Part of a small language model's weights: vocabulary 32000.
MLP neurons of a small language model. Each row is named by its layer, matrix (gate and up: input weights) and neuron, and shows model dimensions 256-383. Each number is 128 + 32 x the weight over its row's rms, rounded and kept within 0 to 255. Numbers have three digits each. A neuron's up and down rows have the sign that makes its largest values positive.
A block is one neuron, or neurons of one layer that tend to fire together. After each block is what it responds to, as a language model described it from the Wikipedia text at the highest values.

L4.gate58:102134159111130099120188087095154140150119127122159159108165155106096094156139118157180125096182131174125153065121093089167094173086125128179132153114114158125161131127095164117124095186160149164196135087142085065093132166142147119123135210157102102145124144141103137137108110136190089140172076163129135097099163133163096121091040161124097123149181141134103126092101058147132071202131
L4.up58:132090088127126134182178126121124086131169120106130192145096133040097107188063096128071103156167148091155101077065157123154100095108133111132136128131095126104118112123150126146078139143115139105128123108116078149158110161094117124089126131102132067105149143102193071111152092080100117107120091107120133128129136130138207187196100145092103115117091161062109156108068142107060110120182
L4.gate64:135145139116145108190169127141153135129124143134144136140136207138077113158152097107146115185124101103129128096110106113208195167163131159185133135129070189165183119085089160172118125138134170143148111102131149147132143137187120063095182124132117137152180140147107141104124114138124110157113102131187130115152172175110117109137209131156154102130128140067122108141073051100170173072157
L4.up64:127094124102112107216159120119115131068150123154114113180149203115088153096141140085101148165157185131137065107085146079119227088131131229134117117163103093110158168083111096061137120094125161080185094122173147122086134095085149165110091174115097150149146120140117135089140126113119122101100156112140111117148191146108138120121119140126093069172141100092140092116070169176138159111158
L4.gate97:112124139132127136150121113105116113161090129129115137165099166104081129116089096165132194131108140123123163127142145115158168148087130092100156143109149072188126107191100129133170155176111159124155101120118101035124175139233114139166089109062132141105141118194101141118117104136122151131121073084132123074140059075083089114078081110058112151123162140115183165157160129110191126195137
L4.up97:087115203158123067139137108120120136137206155129159096131143115083120133080119109128151127057097132111125080094154096122134139172103106105091135118047080170117083072095144092140153131153179154117113094178112143136155139161135155142092103070149107163129110138114139146163109133110175155110123094144153128107188141143112148141090173127091096126074142101168130154111117137091189072124163
L4.gate163:080103148140128093104160153173190092162137163098157138162130155103127106159147168172110190161105174113158149123156100048151146142078137098150192116120075110105169113159086115148084142187141150117189117092182135079119155167147152151158156123081068123137097111135101124112169145143134193163137155136186084024128169140147132140077125170073141152144124094119147156128124154087143075140133
L4.up163:111130163151117116103049123132139079123150176094183109089151159102125097056133084149140106163087103106153081115128130153128143125111176118102087187150146166097140050145123072095150130123194149149095126127119198145179143148139126098079154098092171147174123158154122086060088165071079148069118125101054098131125132116091097141145095088100114123138099072082094114118153170092152066119125
L4.gate203:067106130148108070134112089121112120066173163110166155156081196115137148121071110154123135140127167122141097115120130119147093116122083082100093099137161111098127074131124135128119143111086123131154128159162118175118190161182127124158052147095116116115142161147150061151154099166132177147148141128100142075099088108164138157094141105141034121117134131103116102205081135145087125177174
L4.up203:106117124061153129191058157079123106159183126171126148164097126077103112140114143145108118146120101116152148083121149145157131149082105111159112104161110168134108134161105077097102187109154108155138135126192160183198101203152121135121131130112116127132150137114126124165099111097120075132114146092140137115073149165118094160137098114089088133082103120129135069107112112096151094115164
L4.gate268:107079158114076115167097174123136104047203106153165146189129113086153095127098130184139118155153192148145164165133141117091089119151139131153089141139130152152169113104130070153127142153138142119172152101118211139121169163203089125173106179093119116203151163081150123135164143155129107086069107147156137128126142127127121190140156147070148171156107072098082137118093111122106125106112
L4.up268:147126110097123100087093095174176130133111133123144093123089117138040136169098103133123162112141086125144131109063167122145113146147146143214150127154124110157178178103069094098116150100059148120133112103138133161105136051111121101128123077102070114146121143116131116148146213147092128149149087132082090093138166110099163162083098119134125190155061093135126123137125202106100150103122
L4.gate346:141123200163103155156093151074112122097155137225154084134206114080148127196130078184129162153110114170091130145107115056128072120115113114135185101124133162134134121123139144118056132118141152114209085102216111104191093131142133147073158155138110145132103137150160122112182133131143120086110090087191081137101163115125119137115116169159086100098152115077139077127109053126151112138113
L4.up346:143110098110144110155130125148134076064145128119156094128173100123081100140113068109135131118105142144182080131086126098185112117117121099150135162116114135077127115129107088124078171105116129113104138177189181114202160144116119140108156106164076142153079083125176120125172091139130155110086155141132198042164139080160120111120121198173059131077116092049153109181136095132126107129134
L4.gate395:129096119193085145124223172152106160115212102127184136115143132131108140154127107139134084091121153128102146127127109129161111142132130137139136132082069141140150139055119142147132159164093158160176116139155071128095135115151159137190134136166087139136107087089105137148148105101068182148106082111144089127164117117136131137142134147149138162113138164080168198162095113147160132103133
L4.up395:091166130172113143150124143150145165123122126146135164078083124120100175123132056142187132070117143118149062150171134099086091135118139095107134142110124127149101113111115059127198153122124126214149148118108126132117152164157084097219157153200079148099144153095122131148100079111160204103150143138176094136109130167131118158134148158138143097096085158099145132130150120136137153154110
Responds to: Sentence-ending punctuation

L5.gate61:079189137136165097134094135094137140068138129122147133181129202123109106052116113216119102136110108167148103068119161083162122152112106161108130118198105111131140154144108111182136095185146115124119077130104119088137194117192100093183110103117131141145064134126160127140148064150106149145132019149160104102132195132135102156129057107150077114148109131155120118160126113160128108112122
L5.up61:094119107106181140135160123183115075105163079167113104163138156140145144132146118107255139121139135132051154155135110133133134169103100120131128145086110135127103069100134160133196143113166162135129170180119167121166153172167148146136112141091122159132109137124126086106068040119090093131092194082150110119102104125131081081147107199133103181125138128083135115147090135132111099092172
L5.gate305:146171176077131131216156153149150173101119082165134130200110111152116148139115134161076167130189162158120170129147066083110113104092134088132100179111095137111176174114115121126156148167129147160150144151130146096170124126091162172183107105137125141117112172154126156133184134126104108105130106112163124105159148138133144162104084160137083124101140081119056151126110133167182095148127
L5.up305:150171150145176041156178113104112191120207103117081133162144145139127054151063158123143149171150129112129170133113134146132092116161048170137162111142094183078113135113163117132185165150101178155096110127171212162090158131137121096103045168094048141151114112159154196107084086124112102131134116138147134112089167166176110182125154162121118126100111103068096103123090127169174086146091
L5.gate321:155098117134135162119132099118168178104119112112142102106156102098105152159118130167164122067123113211095092191116155107143136157127141120121092113138077131093155145106111147151111159164062114107094218134131094098199140198145142131084109163080161163145133126126085120168181116105164100132168161158148128075121106115097163143089166092123094119146164116160137135097144097220035156112072
L5.up321:099131071146172147111116227073082132117175148184060117084157118085128156097125106104205153133094108170143174114113138088141143055087138124088097166102114087093144101113134107166158146062126120111087104136113104078149113132168136174100180144094107150133136161079083100163138114158124139155194113181138112141112144092183137104108115086103168090179225107152119141148145118152147106126159
L5.gate448:140197120127154131068119153122165121081085140112174166181115182134108097086093107143120160092093080167125124160199120130164169157116110091138146124089138130102098143078133146133130144132140118128089127090137175118153174134158143093104123115156124120172134128162143112125143091143146081120067104140159079064118133103126174084083088110153161085135140108158129127142125127111085158144143
L5.up448:141142148126152157059103145153127142093100105153119121112122195081148140114163127144152124161090127085145094081140118147099127148119138166089203131148171118100123175147116165134152120118160124180128151179142139181148129146161132057147143082121138175093087123193158092156095121147106128075182148113122197118122140140089121082126111182157156102188155147191093116149116163124154043139167
Responds to: Sentence-final punctuation

L2.gate9:108155089143227112080072132108143117139119195171153097113105131117095127072120143158151178151162093136172095143174088189126121199089157098149102113066194112150119150014107090153089130110160101133112119107100109108184165129130150134120143147117097150104156062145184139093120132098130123113179078152074120166104061085167121132144123127165143197152120115150158143120155134177143082110136
L2.up9:137152084117160182062128034164165146102087185088149097128092134121103099090159099113089129126058134157174175101111130101166158138124109155142115092119151139106169143188158143087156150164112122146180096126128094044096123165050171131098165131112137192092167140166154093101112155123133097104190155140116160087114150194116102092131096160211150142155103133157128069069165109116151116121110
L2.gate422:160144212094124101132086098137145108152153174111165149111106130113131137102110173134091115177105123091136137199173205110130115180137150137093131130095129128084152118126122129079059093098127151134116094074103096151121101155109134137095148119100087126071110142113135142149164139114105111147176109095094121126058117119086117173122128076134109119149118107163117134137129142156123130128096
L2.up422:177138143084151092088129110076163110103178126107124148158120126108163175088109147124194127123120139157160123100076132075172135099069156127109186110142142089151062113148168141081120133114209129140122104172119140112159179153157151135179119149183144100120129150143097122144113132103147091080159138155171160169122130094116110101182140130115085138144134064133073036142091122093137101118120
Responds to: Compound-word hyphens

L2.gate315:168135113182134131139118148129069118159135091208131125159148123080146196104150140161088154132190111142151120109101142165158137118096086107140137115084113172185157145039069137128122126173158130074161097102083140131095085148138136132118139161117157117143113110116071153062150137154168153101110160123139108089138119131113148124068115091123101098096135152104148086098096133125104073084152
L2.up315:187164126140118217166085103168141185160098110155085177077123059192153164057076135127165136116101067087061155083065127078123131148062108138156161068156119068162096182123118091099117174113153090145140110120102169095134124170145089069152125110077122167102078076120166133150174145162113123191189147135142160130155110105135090151121133126135137113077147112135153073129171172163157162116126
L2.gate507:107117169123147124161132125079091106125128132195125111128121118135108091123117095169198093129146176121136082130120087114130138139088163140139094151181160177129107170082163082080088123121128164119129126129163125182087115139114150152116135139170150088111148060069149098178070083137105161064146164095151181104154154157192185118138108151112071103117103119112082132135108148128137090133135
L2.up507:110135177102146113114115156127118085168135108082079176108102190136160171076098149178155168123142168117076111110112078157093132112104094133122155069129131121135128139165081181161137105166042127110130140136104161144150128095200132158099113109106139138109111166152147122100124147143059125145143122181091118132131114088090107167133120078143124140121138143161143118077127164138102109119085
Responds to: Table row-start pipe

L2.gate8:113105128162206095114084197160152156096115161152154112184131126064088115138116080144123134145109120147224111087128125152071168140123136118149115135134170131078106143067145126094110155140187099179140091081138131117195174130083170163148144177141177170158166100098157122080163151162124142118153128094107093133139160110155135091127136160151106142136162067139144132128160128136122114116156
L2.up8:090137081102108142100090180106128140107114129089201137187120122192111133142158144093156178106106118141140110165156126087155031124141157153107077122115143198118108121160082099129106173152078146170116179112132136090147200065140156142153099093118137161107087095090139177136151115130171163126136133167131119120148100107111203134092108190169074133092177098141126123164158123130110142169138
L2.gate228:140146170121085137146092104119154130139127145172116122110149170161108152136117169150154143129111151173100097070100103104106165166070151088126141112174120162167062165126130182111098134098147120136163114103157168160166151198124106140144200142161107138126128119073140160144105079181139145097149107101095086133132099098161142090085039077088172118203108136133124166153113154124109116164093
L2.up228:113114098097124182097137102187199136164112134083124142134133184148123115128107155149081145135113107129126098136154159134130162113146117155053139149150088148162101167118087183148117186076075146129120181163167128136199184148124093144138147091127108137153084122188137124166106103153124132098172156136074151108104098098177129088133098157130142165166180137111164139133155140226149166119123
Responds to: End-of-segment tokens

L5.gate327:082127107127143163108132143145130150111126146136133193157099116076186098118074068118144158079112127140154139109080040177172108145087180097069103108128126128139107072124116115109156139143065134161131152118130157145113140188110105109151140153134053142184124107117130183135140168187124123135148118145146093164110158108158097145143194085144140138110157151165131197119075165143098137087066
L5.up327:131142102103125063127105147143157073155112111126091098117162110125118116170109074106120155126170118162101075097093119154084159082139106144171128123143155125092159104113084139165172163144165195112076168090104158111101124091103100091172128170138124125141117137137150123166138119129089131099091077221090131128162112118127079123112129123151098142148091151120054123164135108118061134134168
L5.gate360:187095127103137134146089124133144085086132076105190085100145127109045157088144125175095100077154107127125127159120148137072127159170123127215135133180077144125186102092104132125130179128139171087104148093121167077151180121079131067138094122146125118143093116117124183098159112122080106103158173209095086080072099168147106119110213113163149118148145046137057109123066146134106178127114
L5.up360:194157087183130086125118136137124096129186170099106118183122135108175147136103080142128192132121118177120103115098163108098176146163117108116152148137134072165176172129159110137137195124061147115124156095146181134077158117133200080122137122125084098100140070125117153109159198092136119182110136143106146155093151046156114212081093123095086157157078090169115146090131139119126120098131
L5.gate364:137165165080125122163158093134120169083119225167139097153095104155134113144047068168121095135170169152082108165146160146123174134101122086152091175148111140152159078126179097134136193102125191106092141102124101085185126138099117159145076135128136099162158107154147143153149138138125133147107108134155133109167134112145141191130132172133152106080105103131116116097118137199142128201109
L5.up364:091194096178156111065164148140089132160136126171113084168133151093095158127120147114126136150126150102204110142138136134172076079158146155112165140132137130127105081040095149126186101143166128099190128121075228136124127123109132133101167118095121191142054105167126136132085079142127165104091119140107116126091114064142076131103181159144130105141130120151083166124093137132118160117098
L5.gate434:117063130115145122169109120131145084127112103158137114153130077101114098170104093083114111149097114114140145189131098086099187137140168143099080137119156076086112105126136096140124135157171135102081112107141105107123117135128146156143125089067130116159191082110154109196150077130075104173144172136153094110112172105103129144137169092132143155155139078137095163157054138155094120151116
L5.up434:165121131143181044095103084140149133173124161130084176143100131151112127100125102150142142134146089095121099138128143111133149124119158114157145109054147176145128113180074146187091129098085199135125173141114135155172156140187145103069113119082126047149098189136129136108107194143113077113095151128133097128111148138149139163119171123152163148136079147118197127134175168082120078159101
Responds to: Quote-introducing punctuation

L5.gate269:141088078095049129155061182143167126133140167173099143097108074129122139125184084126174121169110139162141058126187124136145129124098144174204106096148103122127023076112085121114127140116129100147153136102155159154188164151080155123107150121099105130110140095096108145129168146075128168131108139138155125122133051171113117067109127178127106115063180159171152194133153129119168122107136
L5.up269:204157125174119186145152132113138136132130124127091080167169083144189146175122152098118108114127124151138124112115192115155133092073105188117105118154096107054155137099143159170129135104086111162146167156069158099115095140095111139084166125120090111093182162103157107089179139078180117174130141066111120144157216114128137103084129134130139164106178156115120159105127153119116129166158
L5.gate306:110104185178142180165075125110115104130090178107140181093165061192130140130157079128114041098109153183095142091130100122158135212132104120125078186109124131165075142165210148116105124171149162106156094112143151114122180160146172126175122064159081154139121179140152082062083137147144138135136101201132137091128100112147144109087151162114071076144119138133198117082165121126102160173115
L5.up306:110172138125058081075177182103136111092127160115131073164147139145115122125095185117122141068102158151107098125115131126201159119152181152104110103140108166104149120121123047183144108124082144135089088122139089141077154178080160065177073142132174170106152157106166129132114162118136117133181097167141083150172145097156160126143110065069106080086120143082094171169105173105137147108098
L5.gate376:110171172139116107127099170135111078105116168102096153103106102128174131162132071175139153121057108144131096074147112132185135104117228141157158122089121184095131152126201124073130136150089128119116124107195145172093130131151133148089159160039125169141121119143143110148120130129126141141150174117134115101154161124155097161156088164148096106152066115091106133082075113070115085128068
L5.up376:114134103231089131134109164155108153181089165149112121152127046151145133139080076105080171078111143111111168119075169136132135101093155131167084086106055133156117114077078121107121139171118150089176156084141147115114157081130170112103069094105114179141094096114150098098057132093097146140107179107115082079167206111175133141114147131081190078154068130104084196144149081115165108083148
L5.gate445:117159103086105140154167150115123138048104156164165172145147102162093087129115125173168149105096083099123148151049135090136122146061131083129156139122138129089159093095135145165073117170128155087110103091169148165151107144166140108150143105105146087111175139140124146121143139112067122145104162189182145069090136107161208165111075175102093145112138108084135105148213117137100149131157
L5.up445:160097135104072119105078153143158126110098176111110094126139162177108126145148136114144170109126120112102117164119152083137104121072081131150171115090118190084124079126152151144124115172048119165146117105161108213112110127188087137053157120106154089040116179136178135181161158128111111188113106168100139095150159162213142127131100136110095143146103128100094082151154151071169152156147
Responds to: Table header separators

L4.gate21:138123169097159073129144147124133148115081124155158084118175055122056122120116094137093105082050138088143101144101146072152119147083156105071107170139155130136141071091129130113117177157106181114133157122194102100168060126148115134105213121141105146153107095095159104154070121127087137109147132162133092105085133107147155147125132163193170164110128093110117129123118095183137140130114
L4.up21:147164123117087168134091087126122147167142196098106128109044128159077136112113158117175128116161031119171106119177180123137175190137107102097143113078110185098095147157119130152055179129121151096109150095067079165162136118144149185092162135122130152100141143137115134133094090132141162117145127126085138123110089117113162199098141081140151137095121112091141136072173161107103194181168
L4.gate29:145154095141098081052128115121100214105071148140177103181111144095132094119110115154102099144085135085075175145134174152128119203129150090181102114142173142113104136119143128112076167090145134144149075122137142149151117108118124142112176148104122158142166137141132123125132103141118173142125215172138137168147140149102134165126152119105157130136121153129124164103136125119094160058132
L4.up29:117113086176082075124140092182081174149096157110127126125077157142126151094151141107105112183083087086146163134152152119222135144108132088129129129187157174110156134092136089131138183116065127185153106092129191114162100141083105196079141182179145143097122148139176134122112123155138158120136178161150127135099117125140136125117157154118144152079143126088124076071131137112115140110093
L4.gate34:109146130083134093184136101140144127138161083154126171185068157139157094068097140155163164158117119156100151109126137134148194093140089096130101146176162169159105079133094053137146161129090172114163159087146118131105104118129132182113124123089102099120155078153158192147168111159088198124168185155132076112121095077138157111104133134105161166137127104163129183045125109164091136123169
L4.up34:137139109114095099140153135140104119125090080109136114149165114139167138146075147099104132109174124138154139184088135125115100105123135145109121080125152072164103114106092146167129156101211156066090122126115115115065153190158118151085045151178103075111154095148109112135087152056127175181127118171078082107113126136096150147107159159147110105099140113174135129170054159129082190089166
L4.gate38:089158077123138099169159113143162090122123132148151092206075082189130135128064079125122185126123152143129109109151144168165096165067087091136160137158155095154152106175182138109128185119107125129126153138176133161168105107110087118058143068142130133195093159168133082153145132085134127146136154157119122140117124133153144130157108174126153148116099073125147160117147141125098185205107
L4.up38:148110078124154136136085137084108093107133135122124155159098119145130136075169126084138093127104143175112153073113130154089123123120163095098164172167072098110172158147148129106116158143033049098150150095169196147164141156142129128133107159188193065156107137094120113198085129144156170089133116151095143124126162172147138159147091151159140103143140055112134179144123168155116134152096
L4.gate176:105123126174174087141152067109134138082146106153127124133115129105145122171108092129186145102101161122131113143085149131125159069114122145133153157141171086138114106098113128157171170126131095151125114115161151120090140139144100126103131081168130162219133053148146104144143136098087137142177164147119083167110068112112128172132111131115132098126119087100169156139103082106129199085104
L4.up176:147095100109166096072182124134140165133086160105152131129130132144132101090072119097151025113121154136180098171115139166157138075172147175112138133143099108121112053155130075164180145089140165173156194108091070107074145096156125127078106083103105125176111148150199120117125139133114119068150131124150158188107145112163151190162138140063117121179126130094159161122128064072131148098141
L4.gate345:120083087127098125164083133183180160174139105145079172075138070111104076140136101105116092089085067062108177182128109161174166125116145127114111171118116128136104083158149086169123128123157087223101128100169138172170083105080108153092149139143150162136059155070130104077149129140146104129124158091099117186118103144145111139141148087123201176172062104090067091153133134163146148130130
L4.up345:116191189180183156111092128140148098114129158151153122114074087155161134119076133113101103134168034102167095118121129135136152180100094079181136107128125166135114155112116088108117155128196138170075173141139131152151153147134102134165106065115119064222183069111141147122206127129102219105160152104147127119122105139203184147159110170114124175113113103054135057038190178164154162151092
L4.gate348:153112173147139143147128140075135082168125149196085084143101084113109169175160136116177099146130082119097098035095128084087150130102123153174159179162218156155138098103158098090206098085142192122205100059160143064121107150184155110088103125077159166083133119126084109122131096168088146121163123130107066162120082135114144135117140134093126123165167098072117152103183159068152162152125
L4.up348:180181128099148125124115141145133149166118156129055125155135058216100142165106147163094047111118105149112088117117111110064111197135130170109148154117120159140100137134143128130154126117096136111114158112148141100135143162154119136119103108063125206061095110102155132167069064107125151169161114163081155155138067105142140180133174142071141113150122143080127123107151119144144167111090
L4.gate372:123169090148156122178110132129135131054146144163131087180085136092090090168112103208120144140098072113197136059126142116117124152108144119164131152092106127111147130076153097128143190141195159129133111118146099168151096178091071111135194094161081130127119138139145149146088063141087170132098100129103126132109120105138131158167132163200151130115133086083142099157142165127136132154122
L4.up372:095045181096089167142129126161156141152120174103159134188081161111085092180119154115146123133153150109067144192138143164150112208158159136101136136158148062178091122109150130141134132137136144147148153119063127149088124124121111174119161142134125152134158170121125126182068101182138129187067180149120139113058079066109134113146141193081156103145123117165154177155151211149175227173096
Responds to: Punctuation after "and"

L4.gate61:099124120157132147122111113138095146163149114176153155091127167068107083124079115129114091094167190139109112110127094114185179091138104106122081098107093217127116170131157209122132166147151101123180108120118082086073105159103112126103119116150177091147107133154109143090114113069072160167178137124201102087146168130095146107108139143085101169096050158135099084130080130155137114117192
L4.up61:068136120081123105091117120103121155135063109142109133133166135123132150159164128108129154101114177160148105111110087150101153134129133095167115122153099137157105095174156122130144145182084118057134153097132122097125063115176097178184123081114183083109052125128136092136140149133050086106128131152168151134166194066153141111173130061146071143152117095149189152113138112113108134138095
L4.gate81:135170148111068142140167156123143094125150120173134143096102106145126145127108123120222159102084098062118078099139065141174145145131124151187148099140146129154106172132132116063152178161125157114161127134179154101092196140094105172093141124128110132130139092113181140198137136098145154154148150155185102090218185112167188107108090178158133118137109120158095166124106170039112132135070
L4.up81:113165173025114081154112144085107144128103187133147054121126138221108112137192118131122155078144171140141143198175153174101126141166085124189114105149109137129141119180156108098121124219153110112185174093098164146101077151140082125120118157124119162100089142109170138158104160097086164117110147114130111117099171162157050178200050091213100069134167167174110120202112169102049166103089
L4.gate178:051111126147112111144077147117080103143125137175093129200100122153152080136083122134128114131098167084113093119085094099150138111101148100148069142181076135117163105133146110146087110154087099099157114078144123142116091107177134172112126099110134110123136121116080120151100087118075110141193107131146120066208124053189111145129131132105155090146124152142059152093099116164108068133164
L4.up178:164174111158117155115109161082136138110151134165123110134162129136176098109133102150122100165072181148112163164103172081135115070129114163179114142125121124138105127101102087097107126158083104112164112079156133105137103122145122108145185073115123158160139102124131140121195195135158173177158121079082123118160126074129095170119101136075197142167167105077140141095082164125172081128102
L4.gate262:091114127108180113127112088118123150154031151116075119177144079084154105182070143156127082088139127134103164133093128133067136122110176131109138125154125140118143161108126179182090138143092120154099162023161092159133119164105173144139146150131154153178172126067128144132085087079136103046146085166127117159159129112151076160119156127125153078152138177160123152070146132109065184096128
L4.up262:129150145137148177155119165188093119077120137132151133137129105107146193116062123107040193091083147096152158132136103163145121138120115142108171124121044093171154150160080103097125075115141079161116134156170143147112151074178154121122158111151158144149130129173094158101081134126103149098121163118136107130092146139105162127072144152127134092130137125130131089123095141123175164094130
L4.gate278:103118143124171113089130140033092112140125165123104123122102136149072095110156124166093151097112170129088099080159126153105137170098110124127135148137117160177204129125193132163120117150079052095123160118169109100129123187176145144097126151099125134147100125096153061073137112061072178099136155208105152157145224124173151154131132128125113043104197143142121148097138126137100119059101
L4.up278:080188120151114131129095122155090095124102174166161074087114145176157143151100063139164101148122142108085091116206118186168124133154187073117138121122149157124175140129125113168093120191095141107162175081138018110122147093163085129138129116100092123136093099154108146103105088110136149092089092136121080096139154088200212148117103162101082110145098145120140101130098154154111086116111
L4.gate321:147169136051138171083140155082107144100123136155162084095131099126099103107150136209142154067134176102115117142163168129189155186127154129095095159135096109099144086145180127136071142160146115111132136140182121151131047128093154109149184151141107130159086128144140124114138111042092088147131191130121151095095082053088121151115123187096175103108132147136182135170166090147109153102114
L4.up321:113129174167052148142137142145175103090119145111096119160122186192191164162106149098183149151163099168058074150138097081139115114148150150171116125123071118095135148187122137162141126118092160096134120075157156218145110145130126159106122167092175132077132181070201109109142104160135139149085159139092122124111146120101170165117133142131107135093097115159169152185135194072139129147175
L4.gate354:148140209112073105190188204190141111067054148146104079123122155139165050175122127141077169131102209148133131121108117128152160096135142133147119152059117140156119156113151136193151145194108200100150124089176124119125061092191147088093151146109108185106119088122124138193190170117109140157103149109121105095193169113131155083096089189170169092170143095129125193149094095116156162193160
L4.up354:146160186128141125103102191099118139092142140136145115078150103182127093114117178083143074105170115116088078065144116085087131101173136133151075132149185125166099164115159068121133164143059171125091069119119118156052132123069143159129161172108095120108128061107149162192164117147135153190137180088108142115151138156129142126127119153169131116085158127095134172171132096110154111136138
L4.gate404:048142148117118116182112155133107133066117079195120150109147121116206139173093133127104140096142136131061170122162104088122138106113101106159122146151127129135117102174144178166142148167114139118168140095111143100139049143173173149107122166106122112070126125101140176111159166115096105164188172149112066109116108073115122103154129167175112100145151112144097148080110090094059167103137
L4.up404:098110193096173213136169142118094144115085146138181125150098158136161186093147079092109156102092140196061130136146110079120092071150087101175155129130093112090158128113125122137102092102060093003158148144109110152105103155145144176097161110123157120109161124136130148136127175120070098109129098123145094056059121115192124138087135176126138131126120169115059074125089122100116075037091
Responds to: Table header delimiters